From a checkpoint of a small transformer trained on Wikipedia: vocabulary 8192, RMSNorm before each block.
MLP neurons of a small language model. Each row is named by its layer, matrix (gate and up: input weights) and neuron, and shows model dimensions 48-303. Each number is 128 + 32 x the weight over its row's rms, rounded and kept within 0 to 255. Numbers have three digits each. A neuron's up and down rows have the sign that makes its largest values positive.
Before each neuron's rows, "fires in" lists the words (lower case) most often at its 100 highest values on Wikipedia text that the model never trained on. A number after a token or word is its count.

fires in: "the" 50
L4.gate809:151153090122147178054158150119156102124144119128106134220117108174130105148200060159143090163199156139102112070111107175067141144118173135150118129179109090131067093116095184169131155167119123161102183112126074178090134173146107182191092148139103141147131166128084114145132135093164113104123110065158148170072146090103158134120162155147175170146200083097152086119134142149170151149128149120135132154130073162141180118139079128114092151087205087118090114144121135137148049139119134147189139116146181155167148100058165133097108131096109128166104072164120182144106116137077119109135084107106149102144129130157180189102117084148162159160133141058101115170113168161112150186120100105103094167158090123155137098161097117150202110120136092168110087098096146068170084099158091
L4.up809:091170152105166156137073210093135098139115122145119130104073132116127090115106086187104150162127118127143169100168114134181103163097168167157145093205156102104094168072148115163146055110134106116147151098078166121092142131118177102123152098138091167151116152046137123113126114066092177112094176124114132081140164138187102111118117077112103129113082116084187144119088103104137127121061138118170044103112172144151082101204152130073150128102117140143145144124127117102107135147069125124135136096132122071124133158159135084156154151160063101115101069137150059165133107117152116110140087139135144192132095152140115132180106157108101152147161110096143180124133105152148077167139111130113111131129136124080083177173127094151112099123148212076165110112144102154090106142076113

fires in: "in" 41, "during" 26, "an" 4
L5.gate909:104078132154117176149154134183049106107165164154096169118149129066185109133158110166071150107138071095106103129132136117128069113081172121089158159122113137157076181134087142108116107143111154141118196174110148096144075115098121098140075105168117107144179117119145186040163151187196129101160160122111139145122133076094086101106134148180100109121140116148150061087183081116176165127142086088172094175140137148133136093098135172051141152079136085070092142127121109196087107170144155118126101100059055167104119130166132161080158192132109153121172096144115155117106185172143119171149155107160071136137069117105144120129179140139138185167152137122151102100110103132153129131146114130140129112146122124129176123086071096170170114088127169148101105149163073123100116138118117
L5.up909:154124112143169137072147055197157160099092130084165112156095185130159114191088096115150156092122143103162167141141083151133123100094147173146110129098153169173152143125155147143142183102145117057101158132122132121172096132193111106183085139133126148153146113153168122104135143076091137153153108115094134178129077109096147130100093155077074125171031119070136160101099137154125142130093123092179105134118152118118162116077092179112142140102159116168129054095140154101067118177090131101133105169151144146092117142080104093151175165032149118076131115094111141098124078070135112123170101128142127137129093139170179145097108085138126127076167074135158078156124125135198165176075099110162097104173121163127081167092063136087177086082118103124113162090125147181120175121148095

fires in: "that" 27, "who" 18, "where" 13, "which" 4
L4.gate287:143150147125039083127138131080191126124136149154087157157172152119151127181148147156087111177121143169128097118145157161146093151134135113137109099084127147180196124180109137097130098132100120119075052109108132144092149098157130142171100149145135144113102134183157107151153105091157136142116128147070088136103045120072115106153095154147171107150115128082067113114153059076116110078142151108162170116129160123152144154139096162124154090140163173137089195131093132136112167132133062185150060129128083140158107144123143133162147146102169147147092118138115187056088172126069142145110183151113093142101152147139133142132145144188118067140080130110150144182141126155128163157167179166131154157130151104067108092070123100100152088094103057120124107177102174183096190161080093
L4.up287:134099094181139159116129114120173125139089172115093146162188020182087119141145180134124114179090151105119145134122149097167141118082146093125158162148131161125060121178095130092156156159202137097096086162130144130088133142116120095190136089097108160154133159106165098148082153130178099134160134094135073117170100162058114110146131132114161107146143131093118131081142131078182168117101090145147176163123136107137151143135015177097098115147119113135160149108110073059050153093119127118096091154148128163154152080123198125123117129119125142150130166143101156102111168158157142106091131196110095168124165117088121099102096146147098138109136122116110082134118168097122070095131171079130138063070159135190168131130169032113107103104158127122171149115121173160137107121154105

fires in: "the" 50
L4.gate482:156167135105173131103108111147139094093113105070190097154126138127163171126157110134122132107169181104072119065083147129098105180093155066148166128099087159142161106139154218143111117201121155126063114099134063088095174120189082139168129090142118125140117102174136144113158114065159037158141152101194134097106086073120127148132122171078164155128166214175155160154101142094143136128105158098083096106123133164125192163100049159090124140111105136078121106153149154119115097128116193135113118061185152145130128101120153129151062111178148078170158132131068121133200067131076103152089106114066127143124159103043125116116138120156145164082160123102155138155136131123100125079169091071117127179157105155142156148114138096094121114179149087148091130171168107133094173151132129
L4.up482:155108137158087134138088179163134151134147090124098133140070107122097100071174125147138119149115120112095137157133066144085114151119106172144168114152103156169168081141122154147129182116124133091177148175126147194094106198106082160060188104070092164100132192081143140129125141114132071154073128128152142075135076135100115163131106146153154068179157152138118067102112147152148094140146087188144163161149122149132152121120141111116068141152162139079077094114108144124093153177152103100140227144149133151123172129175072060106133102060087134157098117152147082114133129126139077126090054136139096100153160121072019163175124159099121129194111082173078121156146056095130173136129134154151163149139122130138138108099190147083166111122120077116103086144084102166172085148092118

fires in: "that" 31, "which" 21, "one" 8, "30" 4
L5.gate805:158068076176152088163118139160114173143156151156131159150137128160156119157167128165112224088090128112060082171081177158136077188127135095132149164087085130149106119157122095103137129154170133127090100185151139145140145080142101163114086098091150110117116158126141141155176152097071154096088114130151092154145114172128148148165124190140150117133085157104163156189110128161125177146171137098142166130112122111105192169097137147089104122115175169158115135127118195083074114154166107118132175123109096163136077181093146141113134077139083181090116192116120085162073089090204154074167097124101119141031123153127159135148097162138195121106128104106194120140138100145146156175132102184109144091106099165112102063094126108106166128092108100102188195148124173130114082059129070
L5.up805:134101087108079043135183158167161194159113206155159111145114106137107210114071151175120147096125163167120075146115126150095135101089077110143198142108118145168150141151109104122126118143107158140079155145183077128114098117104094098126115090084179161112071100193123093140086164128121132103119159079104097083154076117157079123123133149145111161143171145152150107123136108102121120102133123108128084146145133105115107122171120155090208100147122093105104198080128088097081140121115099140154100083120106134168121137088103082164141133137197147097141114105193111157143160129142157127122168150174111083106145110063128167128122186123104081139106153118084109137105131197114175129123162078165154157177103130156166090137084165124102150140064067098127071150129153116110174130088144

fires in: "in" 55, "of" 19
L4.gate844:124112134107097123089122088101078170160123071105124148117164101150160121113137061115133061184120170086108112169112160096159139154153150103119134126094113079125162161100144159141100097080139119165194180139112211180113147223142123122121095152110140136090193124081111113119175095138095116141137147107119144155166103127149161119134089109130097105096105143101200127131130107083123094094133139099085113150123173106135154077159198105153155143089124167183121200121198088123106117145138115136108181148146207100163085190176111166129116129151166149156141085141153153185112080119113169119157131139129079149103166137145170140093082121127067189169120139181206156092082104125096122064109144156085096134118125125116083161167112092121089116131173147112117157109149114082083126113149132
L4.up844:106101108162171170097178100123161116171078106102136133141094131114170147075110215151154141179160150127125127110213121133123151112100144098120166113122159165106100136172086132099103151108141147125098122111151144164138069158153049123115111122117159139104133074161143151117107111119181162166100184175173092164172091127127170082103125140096152145142097168145150157132127145155112088101112149069124121115155171124144139180133077179138094194150128118177141072124158171114138096152088158172152092169112070092116120148130096139116078103141141148070173154117160143111095146111181099133150102103110199105124087166134143102097130156177146095169121093107113071148166120142161143228124105121110073101160147088110064142126176109123171124122164069181091189109197109160149122171149086

fires in: "the" 55
L5.gate71:089090155089094108186136071154071127107142089127097127139164093086201144151176143093079163105125183158068146154119086156135139110085121113111092139109136137128121178114103158184164069104174175145067112162114129117094095153116086151168087156068137107140152108114142137091119133067154128068085144069164106177122168072139141083132147158103140069145114106115125135074113061147113141104106150113195096083108103138156170102071120124149172155137114111110127128149183076055092117157100123131066108129111141161110124141144122132153148117110112150104086150183124154140139152097145153127113164149099136192083118145080085152097141142099130190146159104063092116130149115124125112193122117185146119161154127167154088167055165102187134154128115164147183141122189141092184167133176141
L5.up71:146146068163070167088167132153165086165142152148164121132115136113108091149155149129117096092107167113152163135178137166146153159099104150198151166097111105132189125159137142106170104073156080137163075128161168151101137146133134070192051110133092154157085128131090230145114159119110089152149191126145198056139100122195131102142131148099139084132104083104121102171073089079129122108176107172065155137095171155107095149114132173143082132151184097087099122105143101084161150136148180134134167105082142086169188156107088092209109105208133187052084117189144124141113096180117167072119129137104090120110085104096132156127148169157197173092153155040088154096072125120148154112121123108115149127097159142161090206134147120134130080147167130164098062149090158152121142124107103

fires in: "of" 18, "for" 14, "special" 9, "from" 5, "in" 4, "known" 4
L4.gate346:120115150110121071162156075131100147180129144146152107102129119161128071108124139110123087134159155113102119128106086080142143135117123073149117136120156124126065103155171105117145128134146100157154140149109126100112100133110131150129155146164145146177083144094107104144169103153197098150167130167119146092100166155130160157085184120087095154118127149127078125140118093137112117156144097103081163117115165192182083082055109171123098061117121152098115145108114173086115168071150091104185137108188155118175157150146162123099114100149088125147098082179162086118052081167103192090122120166200155120091086157168118152167070141127150128140096100102133146099089149136114111188144087170117186131136122187117194118121119105164119147100128157129151082157158127076091081161153118
L4.up346:110138125106153114183158153119157155137148115164101202096101123184132142136079109143135147134090140161122132170141169152120151159111108070131116089094099115126132117157158202159140093128174124106164115107153155144146159121097121151193135084178106121145159094113131079112151176136140109119076204145147183151123097141116112133158127154160178141152134164085161099139079149064144157127081171142143133067153118108074127112184113095090126154150076121141184119087140189089107166121116166137159075157174123065087107086151136146203141090112091149098115162148172072132109145164129144114138106115168132122091142159174161125137083189117085051163162110166166125098150119131134112115142110088132135132126079099150116114136093112141169060125166166106139134132193172093152138093133150

fires in: "announced" 14, "after" 13, "as" 12, "that" 7, "end" 5, "stated" 4
L4.gate453:181140087127161141117130080157159221167168129082078140095121110158140126147127130147147200093116148116130141186113075135099102120154146145139068149162137129165125123070152112109152159141104138148188139137115146080134164179117099095064126138150083132085149154065096129096092067155169171125121115190100140083170131183121103131130113160170172112114082097141168119116147111062136107140080162125119092181129127090153163053109131170086142167144190162069117153143179113155166133114104101175154123107139147125104123114129171160095157168102147180088153097098102075082166096088159102136175171120115207166145177111112122130098158145094164113119140088195122114167123123123126154184093159105113164091154130077084132086135173175143171117162125079095120115081170067129085123113105156
L4.up453:114183159123164080080127051184111145140127125109114115147185148164154113179124088096150145142140125164104097116186106109104142109096168121165140091106144159141118106105071177128076142173151090155115062135171113093054134093218139148140120083126131172125127146088150175141123072101139094123115068112110051147120122133105129097157139125107098124100152163088176088113076114147127165183153119121104101143156121125152139153100185135121148076088166067064162121126107105100142135142139170138123119121157150168132099187108069092079163149156094114136136128107096040077134108098153078108098099168134161100056105134074091074101170130119157162098141086131149115128111091091122168148097106184138108064139133132160118164139111101132121141076126073077180139093122085182158178100153111

fires in: "the" 19, "of" 16, "uganda" 6, "ugandan" 5, "april" 4
L5.gate177:099093117122176123107172070166118142119148135080145121111172099131111128146133139141163090106152128129155157146102115154201097151128048057122082140158085156145087117076146095083116081153155141160111164176079168097134143183159150116131113120133127178143141194150125111143069148118084149139124077165081150100155076122129123149132147119108139137137182117156136081100063145105137074130140133084081083087131112111127172171087144087097146177153067160138128109152110142100094181114116131132105099152161113072108112127119125086139092137120134120039166082160141136093144137071153109065124144143106121142089132128063169125081138105057131184101144174135153185143076166138109149098156167098196096100142137053140155103097174149148124150056128126165104115176151149155089130120104173
L5.up177:046079125125117061093131153147127160137102144132075087113180144160117069148167116141125116090130147076120087115073109060133099147075107139171110148133140075131165104121083134140150105093099185149123104149144161149136182106133085066092142150172083128167082130115143114119178152129117139144136099108174140087113106129159127151091143175163153106123148126126137135104160108157146137072131111169077153178179142148076158130119136141134142099149167128105173169109151131146175155154153180124091138128096161157196110192094180059104135130139109108153138147145107130107088172126154117061133113172109090104111135119100178073134119202119135106170095157143177115104134144170131183091112094157121165139156111105083124140150100160153114111099102182104157124099162193132030125129113222

fires in: "an" 28, "the" 21, "one" 19
L4.gate1000:146126115109166120124189089122129129181157175100136057116061112151125121179111116143139126098142134129106138159137106169104141118084124090172141171086104148177114119141081156123157100111171153153081161149115172111133123174131137146123094122149121133121080057119102133090129083087195126073169111111155133159139159144154081096098174107083088107075156117172108128124088100154101166163051156114087156141153169196155156123111213104139094157134153152132148161141170117150144073171186130123082096058151151159107107161081066118118153135159122095146096129177091114098124104062183192105201181070135097123125103131098118176111170156123126146128190155089147191165140096077106104149178184087113108147188127126147119127127117103160109182167110152118108153108116061162156132149138151
L4.up1000:142173174146141129159113170098180099143165202128130096133134129119140118191124086110170052122088176088119153114142132131104115090084174108160086169065168103131107084163147168133141084120140166135078108179138139131149118077130140167095105110139118160199197158169130156108108125155093102172149106107156167162127138086072182137191098212048125055129129137084136124141111137099084125124126054180104111126128108149139095138127147150173117126087131152137138115088135115213131124152078140128170157096089137065097112140080152113104162144129152060109103089098118106129122167141179178123111107145148156136116081170118093105137072104136174113095124083177151123141132049118172093154101124086146206133069121133129150097086101163095134148162185165102137114132122134101126073105176165

fires in: "on" 49, "12" 6, "13" 5, "16" 4
L6.gate1009:141115124135101044122124078113119144146141189098142136172162170157103103096103141087089124122086155104078051130120037127162171149122117128133176170128133089136080139076181112126065065142145133166130047117131145138075159114143124118114166084093144118166127189169165213163189201153115081162069161148157123122154114132193100122142154173138118145141092136097177096148103165135107098137117170191085164131115172150120083173153117157111108142110152178074137105132128096126127149070075172169134155178135129154127111128124179077125147158128108086125123120121159118096161172129140121081120113175122119107077093104098146150115163109143118129152170103122129119134098110077123127162134190118187145095120132135193141138085092070126078158098113198152150078154134082191133098169120105
L6.up1009:116147132163126110135112144167166159106110116081142076107178154145111163142068143137150113136136155087108155098120161115094112162138136112161174120172138126113126129117096209070050155146116158150137093135114156182090138150107125109157119138113069128140062136171110131203129165176147121120137135109127125120146069084117124162070142181089111098091087101077117191173135088138152111057149184095132130096167123141106121169103158166111131100163184100155137107106100100112100129140110137106106160178089187134163124159124117135118131116217121166155183081161151161044127114090091116124141129105197125107203119125142108086110111083113156082112153107102167121077167133111117101170150116161169107101084102107126156142134116123147109118157037182096111100120146137154141193143086169